MLP neurons of a small language model. Each row is named by its layer, matrix (gate and up: input weights) and neuron, and shows model dimensions 320-415. Each number is 128 + 24 x the weight over its row's rms, rounded and kept within 0 to 255. Numbers have three digits each. A neuron's up and down rows have the sign that makes its largest values positive.
After each neuron's rows, "fires on" lists the tokens most often at its 100 highest values on Wikipedia text that the model never trained on; "fires after" lists the tokens most often just before its 100 highest values on Wikipedia text that the model never trained on.

L7.gate956:152135127185084166100132122105122144138139105142139145154128104127167113129138207147148117063134134116123135144123144098123173148096153118168140170125134105152113129108155132151131112135121089107106146144117144150130163102120124112108102104113141112102154058141136111111120144138125118116
L7.up956:089094159098141083153141151172126153132091111134120150120165159144108104116127119140151130141096089151156117110159099129086135157184119141132131150114119161117129118129120146092077119135111178152109173167139116197115110169094131113174159140176136150086149181120125125152083136106095136167
fires on: "\n", ":"
fires after: " |", "---|---|---|---|", " zone", " code"

L3.gate1598:140112110157150157124095127124125109137085140134126160157183142110136091102145152120110131184154154136147174150132151080128117136135104130111157150129112117142123084134115106092123119111126122106162143111149149114143129157141157076160180132112137119093142128150151140141159137122083154151
L3.up1598:109141104111115130114164139132155182090131157087128128107147112143105108089090123103155137142112122087166143104125170120148139109166124089115127122150073152138103131104124110175129115130125064149145103110150125143120106122111160083117123111138114123135127089128146172138103118111127151137
fires on: "The", "=", ":", "|", " |"
fires after: "\n", " "

L3.gate508:119126155142118104098140179115116075120134106140191119093136106161134147140116105166150092131121134119119154110111114121111108116127133142116128128113126123163141151133086149108130091130148116129153130100125130134129149122141155128151154114120126101172161108146145114120117129119106121095
L3.up508:129166125078155165156121130129128140148151127129110119115157122156152119171136091120147135148104137121120122124149117157135073105169143139161107136136122159191120175125145148096153120117165135130098122132149118099153079116107135167105102134134133160152151113154147130092108137114115120142
fires on: " father", " children", " family", " husband", " parents", " son"
fires after: " his", " her", "s", " the", " His", " for"

L5.gate1596:064099122111117126092158133127115088150126161142097170104147115138129128107096113148100143126116143105097148086150117148151124135102132150135102101134137142145110125154170161118158093128085139126131111149098075135107172125148183169159140146154143098115163137184134153134121133147127132139
L5.up1596:101102143122086169140126130104139125152139114143115127144122101148161146177125117120110114104062166179135093106116149133111114167144127157103109095147112097166103105135165151122129079143100128084122147099104107086131128142156128121116140175145127088121148087131166128136150157162148101153
fires on: "-", "in", "me", "ci", "lic"
fires after: " re", " co", " counter", "s", " mini"

L5.gate462:133140134128134134135115118105135104178090152102158172155138152092171103146157135128131135122102112141100133148051124143148129148133123109128193107127118124111167112125126114105135112145122128105188170153114091124084163115163133149109148118104095117117143128143148116115118110133137109147
L5.up462:111103117124078116125140120157123084152104109104139140193131147101150137128105145125112115134132132098097134131099105146138119131119128151141156109139136139148153132175105167157124111112127150089153142133154115111170055143145166150119167161129132133140141126147127115125173137121156121123
fires on: "-", "=", " -", "."
fires after: "\n", " "

L7.gate1656:145113134133136117142131133152169141140172120145133164110095120101158136119116139126147129139133145135160177149111136111156145097110082130151133164154133109103154109129137109176123111179105153120114155129129134141178135158145127134076199124123138133112115144070192109135148129138141110121
L7.up1656:123093138144104124123159147084119129121123146089118075123142142175110130125084081140126185094166146113181143150138121191115125121127094103124133098116139163139142184129137110103122149147149117154117098088096087113124137056115117103099132179138124116139129098109142129108170138132112157151
fires on: " |", "-"
fires after: " ", "\n", " votes", " hold", " Turnout"

L3.gate186:139126143096122108153177152158081134105155129144109158178138151131159115107125129101119104142105116145104137179135167107128127179124109144084137121114180131125111096107117142152146110140118146127153111137142124146142141177099107102137112129158139132113155153149150165107157104107095101129
L3.up186:140116113128092096138113129117122130110121118090125123129145152109144120133111105110143125146147166113102182113139104106098128158122133113107119130135138144127100113083132180135164117140160128124179110116164125161146136121087124102125115151125122139127172135167145131127164141160123133147
fires on: "=", "×", "The", ":12"
fires after: "\n", " |", " 4", " 3", " the"

L7.gate1308:121127102156154102136103141068101137110134108156124128154115133101136135111172118134104102158121127133115129108119107148132160152112082140136139147110167127161141117158141132133180104110110147113103121160109129116078060110139125144134115132113121135160163134146094096145097110157139145110
L7.up1308:159132105116105150115133101116162150098154124109127153166105162079115134078095123074106114129167116153085113087150161168121146131119104131077151121134130158161106114155117146132125122120152163150148101119125124137106101109100139141119147128106097130124099112135093140147154152157115153133
fires on: "\n"
fires after: ".", "\n"

L5.gate594:088134108104116121144111132150098104126142130086127079149120124138131124133096152142073130138123154144125106128119149142124173141175119153178128142152123098133116134150090125115136177091131147120076152102158062138170092141111167133115063150113110168140177132127073139135147139117089106121
L5.up594:163119109154133099075158099149170141108155157168145180097111134142115115134120117152174145149126138145104102137145080102121139099095147117091146079122114163155115165143149134143126162137150127110140116112148137191082128153146132170152138122154167130129132116123101112116166107068150137142
fires on: "'", "s", "re", ".", "bad", "A"
fires after: " No", " O", " I", "'", " L", " E"

L5.gate198:152115123136148091087124102121119156158109170126146111170165134124112109117091109106116170113141159145095105127124131108149071134098168156106132129153135119114153110151146125117145115128080098102110177122151118151159137129111141126095076142105176163108150113142110160108109107128098125115
L5.up198:136128168160160130144125098144137126155127126107135136146116107129138137099119114121181137137130115112136149080096069134127141103153078140136124139154109117095113184180137155189140101137169134086104109190108141132083096150160146132107135136136106124123108138180130135132120114167145118142
fires on: "-", "re", "e", "ton", "bad", "o"
fires after: " E", " I", " Po", " U", " N", " K"

L5.gate1058:106119070116116145139082158118129138111123097138134127124157088155112089145098141126126103125138141132130101135105106147109139131113158089167112142156149124180146126147160133092139115126139140117119114095159067138132108107118147139127177125138073157100132133114133147140163145119124109146
L5.up1058:150136126119108114100156125109112144103122136077141132121146130127132125122135131108116136088156115111136124132097141131134130151174104125123109134129122090179170118115150122132158127158128146141144125136167133100150104106136096114117150160151087150106144117124141158182107127128134090144
fires on: "|", " |"
fires after: "\n", " Rank"

L7.gate785:123112075068143145107128105126112123134135155112141124146156146128129112113098139104141118116088152143089138146116143160055126143174116174158103126139167119113156106158125131094111099091108132159111124108130098111114100125135143140152098159153097123118135123145136093075187135149092147114
L7.up785:097137103174143130128095127122140146123112141123116136162147134146150125088058110119171120111150141127138160136114169124082120120161098140134107091153110152154106115145162108114098139093107128159147116105154101129104097128094139147143107162171111122147116129133104084086159106098159131141
fires on: "\n"
fires after: " ==", "==", "===", " ==="

L3.gate1264:103084145163113158068125126113140121129141099125127131176211091115142099139142115151149157116139094106095099115146076102110104162135101082139118163127157136145128116094134122123095094114154106154151127134104121178128153133123111138078116153146118121150096154125080149097130117129156161170
L3.up1264:115129133106147163088100155120129138154151102113096115172125125100149111169132098126115128092141051148125118123159126118111134161128154091125137195141159089156151097117164166173132110129140117114123151104073115163090099086106112110137145153158174113142119113161137116125090110122134168124
fires on: " 15", " de", " 10", " 12", " 13", " 11"
fires after: " |", "|", " the", ";"

L7.gate1435:126127116156106103139096093148154148123124143133172149113117158098147128122114080134099077143164127133120170138120124148132158130126124140134130146113105144144170127140135117117098129128128132123091115150132175139132148151053125114153158140098161161101112098142130087114182123106160160117
L7.up1435:122148101085080131133107119156188111114122123079145147069110111102133138144096146111137136104152101095123107143154151126152139094160135128123156139111115101132126075137133102140141145147107107138145093119202107140103118142113138151088148113031109114124126147119085103111134120142108115117
fires on: "\n", " released"
fires after: "\n"

L7.gate1384:105149154089143121168109133120135125127117163063102154181139088141153100119141162118139133124134120071094097191166126171146168099119151120172125106140131132156127149136106145121116143100132101155125168113150132120127088160162107073128132153102126087153138142131148116133177145131113122079
L7.up1384:117144157129147139165140132092101148118130126130164129148117171084117108113121097119106123105129117127105095098148147150104163114121097113098095092103177145144121153145137104080115109092186135108143147169094123116082128132097158138133146130131177103107145189155119124119147129080149161148
fires on: "|", " |", " 4", " 1"
fires after: "\n", " |", " Length", " "

L7.gate1664:156092150143154085107145121115122137138126154087118167180134153180111098122084173165106163113142129166117122119106135128131106130116157120112112112130142107109146105168147128134132152151122123085138165121139142109089134106118108126141117158111147141129125116103073106136120094148113127150
L7.up1664:143150128124154085095117157116108180115097129168149089164127147152169150125077097153133168150130154133117102178144133163099073146091123164148136097110107086138101104113136139125116108126184089131122136105143117082140124145175140125170100106126123145143114074142098181144120144163134183142
fires on: ",", ":", " Mark", "):", " Paul"
fires after: "'", " ", " |", "field"

L5.gate1502:100114103113173135137152098144140130091116140136116157079181110121121174124059169121128172135136133117110119123175116142115115114129140140109131086130121145116126163105150106175098116084148170117150139126104077131122143088104146129126121175105129108117142127137089085154100091051100133126
L5.up1502:206140162146128154137139118156112152112098153123092132123141104158104130146111151121151104157178142135128159077114110106124140097086133140133137122149148130090145155106133128106143162095147143086150157127100135137129099131120110106158129128144170161136144155125099113127144142158164163045
fires on: ".", "'"
fires after: " St", " U", " d", " A", " J", " Mr"

L3.gate1018:114109127166145133120114105098146145135131119102128143133103123169144105099097140126142126145112090106110090126146139102122104147057134155123142102067128090163106141144117154113124153142116117098101133115125122137120118144132145104118112150113193119104154139145177131124133081138145162065
L3.up1018:118129107115125115139121092122100134160111148149112138104110112104157104152107128110158114120129132127116123157103130114158119138118171151101080116123129140129149100134131131145096091187077130148093106123117136141137118160117124146086130103118158076136182122127136124129168115158100142133
fires on: "=", " Total", " From", "From", "The", "This"
fires after: "\n", "-", "|", " |", "."

L3.gate1497:100159135117139116144085166101141139136126134146189153090131109113115115144127130109191138141143116129137153108086146101115092113170147158149126162096114136082087128116161112105109136172099154153084133138143155132121110097146084122147105173150121204134115122143100096127112145087117108140
L3.up1497:105152126099126119105140170089113136174148135130168165103163141170161163120119119121119153116172116103113104119142131107161124113161152125126130113124146156099109138104126119158123107161132146156113114116117124168144103142128149145134129122137073145146090111166116143135083092129126121131
fires on: " game", " city", " college", " town", " games", " port"
fires after: " the", ";"

L5.gate562:107153098126152174144114111135141162139118090096132116090141160092137155118097119085095132120133132150160105146142105123179141125117109129143134142149159135145146124105118128126122092128187142084117126101130118128134153088117123137117146103052121135143085098123118120127140131117153146159
L5.up562:131110142123094088145126120120155146111129157157133143161140133101156147098112129117142147097144139099131115127107162115142149136158122125128112106114159133106143099161121113131142150114112127175176078163135174116187133143127122103133109163153119119112141126126143134099143179093126137102
fires on: ".", ":", " #"
fires after: " No", " U"

L3.gate1072:088138086106112129116112160117099133138138127146090145119123160092128105100151109156137160148100138173115169132149110123095161151146112098146107183084130127116120120129135119117116124141116181142144129132079074139133095140184143088136155110142121159092168102160130106130113158118143175104
L3.up1072:126127111131128159116103108147136120077125111138137150152131121132135128124139138105096123103147139072162092136106114142116162174088158090140099114154105143139083123139132124098132132116164129104160127142153163120153110162104139126141139139145110135137117143105136113165105122118119119116
fires on: "|"
fires after: "\n"

L3.gate1761:146149122122117104125143125134143109156131088121134116108142087136114154169087093168140111166158127160163124107158157122106115141116125147141129145179110160142150124095116122163164141192136127138118104097167112170100133110138160127115137105137103123133124122167149071133169150137123111153
L3.up1761:121146127119177089153126094125129184166103139111066125108143127110130166149116107123116125158136181129119108096119150091127094173105126167128115157134110127144158107152143119126109161112073157122080175115130075160112155112145172074160143134140105124103165103160133154122112137146092090104
fires on: "-", " goal", " Name", " Player"
fires after: "\n", " |"

L3.gate1020:166142119146128111080105158130091147154137150131161126145129124123175154156101116106114172142134146102116140126177167097122111174136130180146111135176145141160135079151137113097154133148119150119105126108151099092104111103137151129109179152149155128115155121166136153118113130170075146161
L3.up1020:158112168156091087113120115144173110140119152175147131141100137131171118137127150108142146143190171148132156158148151063123141130121148148118127083118136168157142082169126095118094164130128117131129141109142085145117108135113165107102158125125154131114120133145089120108074107177113162109
fires on: " W", " CD", " Santa", " San"
fires after: " |", "\n", "|"

L5.gate430:146139123108120111131126098097101156098159103144109118204122144105169122152099112102104135157112165151126102147158126103163183152124140170159072140125105137126147115096108143167137146134148128117111121156109122103098133163088100090117173148141128128121141137118095174136136126101183151170
L5.up430:148115171117133119113150108083154101139123150173166128116143067080079148187115090110086120080139119097134102083123137073114126131115155141116093127117113105113144088129145119156143103102130104127111149104139085171186118142106109117132119127109115152115143112099141090152126149115135108155
fires on: " 0", " hold", " 1", " ", "-", " Team"
fires after: " |", "\n", "|"

L3.gate1831:151086074118116112175148133136113157125149204099138109179153175117123127129107140082117128133144117128114170117175160133137154191093122110132150093122140143120105132136133140117151145110109155068110141125098086136120129166152086128115107123115169082128125115086143120125157122117161121087
L3.up1831:149150138151126161130155160103126111139122130136089147127187132111142087127108131112148122151124121119126107137145143129104145094130131100129123132129150177143141133111164130104154068159110107081168098089180141113118105106132145158154126125143121118170141109107164136122091081147107156121
fires on: "==", " life", " Preced", "Awards", " Succeed"
fires after: "\n", "==", "|", "Early", "-"

L3.gate1747:139105057104101098124125113139121103151174108122154148100173150089168140166134110123178071146110106105114151131137142101094114136122093141145135126146122131130110130135121115107143080140087131125127126074148115134109113132170162142109135109150147140092140139154130118115140137164136161117
L3.up1747:167091074135121135121140131146127178133117128160136105108117153139174119174129118134158144149140167112135166108112111122132143149134137145156113141129091140108121094180129096107142101141134149141090136102142120178135125138125115145102193116142091133141113112120132134125179113143166110188
fires on: "-", "=="
fires after: "\n", "-"

L3.gate888:107140131105101125145075145093139096148143117114136120113139122183062121137107117138096127125106125139111095129142139156172142104123161099140077149164128131103150158128120131138134147162151151151097142107105138187097153150185119107136108166092195178184130168147181149117119113151143131112
L3.up888:132135140135107123114150170167102125122141132165135139146200140142160139135060145168113103136108105110125102141124142130150118140116097135133136085144132143140114128122168068135094151110100135127151147167116192130106145116132136123156166130150155131103077150159125069139160105118144135126
fires on: " game", " film", " opera"
fires after: " the", " Television", " a", " The", ";"

L3.gate911:092082155166133138179121137140094102146125144154132160101156169104143098132121131139102110088116075138116176132148136088133163094104150142138157147140139132149176097126132082110105114158106123113115165143119116154138123120121140118102152123136143086117114113119145086103153136125124134136
L3.up911:147085129123159145122133129136144094120137133173119141125111118107111098139110123120123121143084111149121084147098137149158120141146164156117161139088119102148144136112090133087121115128153133152158157147144098145130141095132160113087146173135124101127128144122122179154132115132143132148
fires on: " 19", " Tu", " 17", " 34", " 4"
fires after: " |", "|", " on"

L7.gate875:151121119125083095131122122145154144149143094131141097142158167122108150162091125152144104111123155145162121152056111094129143147138106107124111118129167107093127118145112141151163100172146145117186136151159154138152099132100136080090145112143147140059105133158151145124122140099142126138
L7.up875:122155167117114097091132120168142122152087086147164150127143128116159145149147098129130093185131100119139147085123139123134093157118123096116131175146131104123125152193127126162081115116103162131151175121148131112137163146095127100149119070148122138101129151102142073128104111174126145115
fires on: " ", " place", "|", " No"
fires after: "|", "\n", "th", " the", " first"

L3.gate1525:144134113147107140132120142102136145189130137139131126163164125126160115142103144102060171169133147127123112106121114089128164179125123128128129122109138090104118116120160130104154118135132186098105137130144109089111112161114185112136103171093154112096138111177118121145142148113125134127
L3.up1525:087106113160138143188154118166144120160113122146124137122078163147114120137101096127129137137151176155121103127137140138134178169194122149165150072142127093156069114150171101116106126105142148120149140170133100105129099144122155104147112153061171111132122121132112115084106138128127126174
fires on: "-", " United", "ä", " Summer", ":"
fires after: "\n", " the", " •", ",", " Clade", " |"

L7.gate835:171120126171132123085139119123119121139145152096126145110160170137116136112142164143116145115091106128129165159084113100150149149147125177125138178155081126165158117123107173175139133103124140124133156124099121138125157132125133144138133145146174133130136080129123100130134123109142152173
L7.up835:100110132112119086130162129132109110116146128135130132126133121120143165129180158119099135140150132128214137145126121160112150203164182123126132132122120116154113201177150114087113129091153070097134151154116117166131132142102111083127120126099134138127146172168105129108161110102122142126
fires on: " 1", " 2", " 3", " 4", " 5", " 6"
fires after: " |"

L5.gate1000:112096094143112135144133174149159119173132161121150120156158157093134162105136086099147139131153138089125126144124139144169139125103111110158145176096140103130171122123126102146107126143153139148143152129117138129145148127155167133080165121097105093152096079124125123135130116132127132149
L5.up1000:088108125131146150126145163128107145134122139151100113113195131159131095110133116153133133140139131094160120168147126161144121076144130157130135140142117147089117130143138129106125123113118122128116081091143176108140142124119148141146122139136092125121146146102144124121173102110114105175
fires on: "==", " 2020", " 2010", " Time", " 2013"
fires after: "\n", "-", " the", "|"

L5.gate1625:148127103106104156131160121161118132128103142137114147125127137153105125150126117123115093131111155134100104118151113127174167157129150151116141085093125119197123126123117109116141134058123127088123138136138129127155085101164154128121126063121121125123119113065090125113143155132098145124
L5.up1625:117127137127134125140154123132133134101142184151135102146142150106124120130140108124127102111089168093091126126108133113134123143122131145101119089120159122165143145090161099144097111155083119148108093154145093132157122128124125143105174173085182089128156092086121137163071143141098106145
fires on: "."
fires after: " No", " St", " vs"

L7.gate401:108132118149159107158117066132173097123174102114125117075121131139155147123149094163087148136098161123144096100136125181151116157123105102122139135143097077133160113126099144137126115153121158150122145111112140155091126169094151141102126135136120118158146115155144118139136167131163153137
L7.up401:134124137165108121156141140159111146153096139096190100157077138114155118154106139119134099116112125151119178120133184137167125111102089135196133124114135102129112143085135098124181152130126163167112149152166128162159109092099101164146143113072092161171147151118134114104157098121129175075
fires on: "\n", " of"
fires after: "\n", " one"

L5.gate1270:142120084148143186104159129135153124110097133122129128133179128116143125115070103131149123119148145152117139095139114092147094163130174088145111166131180119096154109105085108126125143138118139116098131069175128147136158150104147087121138133079122145077123099160180117141129150125124116137
L5.up1270:136114116163111137088169134118144131124141105150149118160140106118117122066122132098129140108146158140160147111156098128136174084079107094117090137078143166130108123082152100105167135141130153128113063149151147141154139112094076069115128105106120154118061160124158163156122119119129120116
fires on: "==", ":", "|"
fires after: "\n"

L3.gate869:163136065141118140151110087124103146130152169113135116186145133113150100139141144104096161107115139093135128155130092109155114132120128129112120137117118119137078093129118163141164137136067149091141150115117105110075104094140137100102158149122167142116160142132136157115126120140162144152
L3.up869:132084097167083138097162097168119133150132176139152109151160133152158105140112088108140117141077130074127122114145130128133148174107121128131127119123103133151094113159128108120113112103109135107153173130129117115137135085085150141094136147163104142122143140125167141156134127117137120126
fires on: "|", " life", "=", " Candidate", " Coordinates"
fires after: "\n", "-", " |", "Early", "Personal", "=="

L5.gate660:100133097130106127157130155144124155148151150158127126185139113173130103134117147122100105131147118163096127154137157160126152157158127166132103120129121131130120135109180143140118135084133131128119133139092160154127104139094141122153109163131115140126153118152122124101155103107120095143
L5.up660:122124102144119131131102147106145168105127156118124135140123149107139112097144132153136136130117119137129147115112128167075143141165134143138154145129116159105134122098141124102149123144125079138132128153131111115102097147145118175092121154127108121111163135117100094137163161106159126103
fires on: "\n"
fires after: " |", "."

L3.gate1052:148101127122092162106151127153103094131141110115158119119168157111162113145093090120184072100124141145088108099155148119173101153100125100104147141122134092128100100127125155127128142159145079098127176133134123167116119121159145095079157112129151127090144156159142134136172122161125143097
L3.up1052:130118116148110121127193143141156146135107146135102103185143143134125125110149153146123128153100095109138151168131155084163159133108146133139116126099125125140160160139089159185125119142139130088153099138158099133130152167129121135136103112109137128125135085122139131104155133084172153091
fires on: "==", "="
fires after: "\n"

L5.gate1779:149071093096133055153126111102146117126113151127140132126142112162184085099117084122126147108111162108117146140158108131118169099096139118137094097136167140111152120118102159172094123131098169114103123154112114107130127138152126155114142135135123154153148151133122122089097128088107149090
L5.up1779:149120148113153115133128111145162123178117137106077102127117100120116148111132153125111098138155111109182120080143118088128151082096112095152157122140155155121114190154149121130143144150135110077136167155095123108155113109106122139170117171134164206139123111113104106127137154131163138101
fires on: ".", "Z", "1", "\""
fires after: " A", " U", " R", " M", "A", " E"

L7.gate1303:132164146149157156164116141163139138131150094142100124160196138109122130172155142149125153155147099104128089144166134104123139097090121153091096132127108135140129081105135136139180116099153151124113121146134098128112153128114141161117126137117148124157122110096117138084139127152120158114
L7.up1303:113086116129139121101100116117142114134156152117138137119122077090105172119166216108121127132083084157130100100082121151119146125171118143115125158138139089154169152135140083145135139146137129143156116131141110167153162156139121128109109112145140117100121133125103075180134118121139162139
fires on: " 6", " 5", " 8", " 7", " 4", " 9"
fires after: " |", ";", "|"

L5.gate370:119136114079078097158146175158141131141144147159123108123111151149114142157157085117162122140133131095101099137127133145120147121117170120158171135126089152120140117120124142085122138120123133096156136135186137150132107134106127151146137118144146143169125155136114110125152199137090098126
L5.up370:139212132118133149141115115117088150143186108118121132133126126123139108139109142091110151142132113210113099142120120129110137156137145173144134093163139131168160151096133120099100101108109157088109126168158097105135161149156122146091123142120111091182127134192150179130137153094125115175
fires on: " father", " mother", "in", " pen", "kin"
fires after: " his", "s", " (", " her"

L7.gate603:123107108132125062098135120111113152173092106155119160146141142115098101149120107117096101133154111176104179126148116124089108120116135117126136146137116162112143108091128110111146130079074135089139127091152093097101123074123123105127154186133158112121123112114093115139141124125132147162
L7.up603:136126131133120102134136142180130099111120142140127129120171122108139090148148110141091123138169143118123141141144121139122115091142132068128108107113107103162157149108186093137124121121163119165162098096151100112093101089123170081155139120115168158139117122127129146131101118153140181132
fires on: ":", ",", "):"
fires after: "'", " ", "field", "CA"

L7.gate526:137102122106144139113149128139132176133161150113138117140128112107124108141152167111121158137112146148133111112144108126172119145107136144161103075157107088116162129149130147082152101120120163108123139084122136130151131091095122120166092159133131135116145097103129127163116106111130140152
L7.up526:128120133122093193151110102084133096147106148134140151092116141083135123140074096151120139107102095135125112128143151152117143118103139134122090140087171130118106104138151141116117102130114147140116144157122134143108121142125152183096156150108119134119183129124108128095156115128142124134
fires on: "-", " career", " following", " most", " full", "|"
fires after: "\n", " the", "International", " a", "The"

L5.gate485:117129116173114118139134148096106122141078123148118138086123145139125101149116159113105179089084190108131114138129117156105138132151137152127096175131125117133122107113106111123152135126144135084183152133128143119133146138163148097090193117098107128069104136134131189154121155110117163149
L5.up485:161122161147083173126145157095118146143168134147122186154126110183130143148107138077115196150111132082136163138165110148136087129140152136119116166119102165151142177163086135112150162148114146103150140151126119136135121109131103106104151128089093156127077113144116139128123158131131124130
fires on: " ", "'", "pher", "|"
fires after: "\n", "|", "mos"

L7.gate1370:092092115105122143104133097171154123117116118129089134134099090130106140154099135132134098107130138116101135152119116116137122117146127130119085147099146126131135130124122168101117119097125110143097104180109077110159117116112098148137164171122156110118144129172120160098083142118143093121
L7.up1370:108057137136142093107122121127145128184130179103102164108166128124157122152103148113145159104118148102108144118143111105108164148097114187087103115114119099096088129142136116124162094125073125113100106123138160111160098150133149123157119133099191170120091151134164147100157049158113146133
fires on: "-", "'", "/"
fires after: " co", " al", " O", " re", " mini", " Co"

L3.gate563:127147123079117125178113128137089143124129153180085135121102120119181132165094124129101152181171121104146122152136120125129145122147141097121107126142156120107145108081178161122129105150154138153116140131127118143147104115091163128165086126083126122131146134107120122126137151110126121124
L3.up563:121067104136079152097157125136155115155111162132155123100129171141118157121145079153133149124136115126182113102115130118077124104094124121090133127111126066117098121150141170126112132146100103114154148128165115123099164108147128149093098129112107155104122124136144099067120134170170097083
fires on: "=", " Votes", " %", " =", " evening", " Final"
fires after: " |", "\n", " the", "-"

L7.gate641:105132115128104166133130155092180178098138129127137140130138109132148123119076145073158125142125091147120127128166134141096149082093087169154127117091102135122109132155113120102122143102151138094103120147092121132124121151122174120120153136179092145088149118116147144185183124114145091107
L7.up641:129121092157103104125125100142119117140113106141112095149144115091140135141116100096138122129152144149139140120173085122140153133142075114144108104116107188121125129173143093095127099085094135083080094101139100123114152154161146162127123150152164113101133139118163195153155144133119116103
fires on: " On", " on", "On"
fires after: "\n", ".", "-", " died", ","

L7.gate306:139110128136120098135142112146166139118131100108154176145125124087153076117171105134112097136146126197137104111143128128131132151125142123127110148124120139098107125116102118129122119118113119121102176128155135121105148149088136106120165138142149090101155123102137100167130122094154124138
L7.up306:140099105124107134120138185103134182138099097121164121148101107089158127136126126158112126103083139117148114164144135111117107123106147089133155088096105151133145118137125131140131132098170143137043160139088142127090088108140203121136153118082104148126146140091132087159167079097137116146
fires on: "\n", "-", ":", "."
fires after: " |", "\n", " ", " the"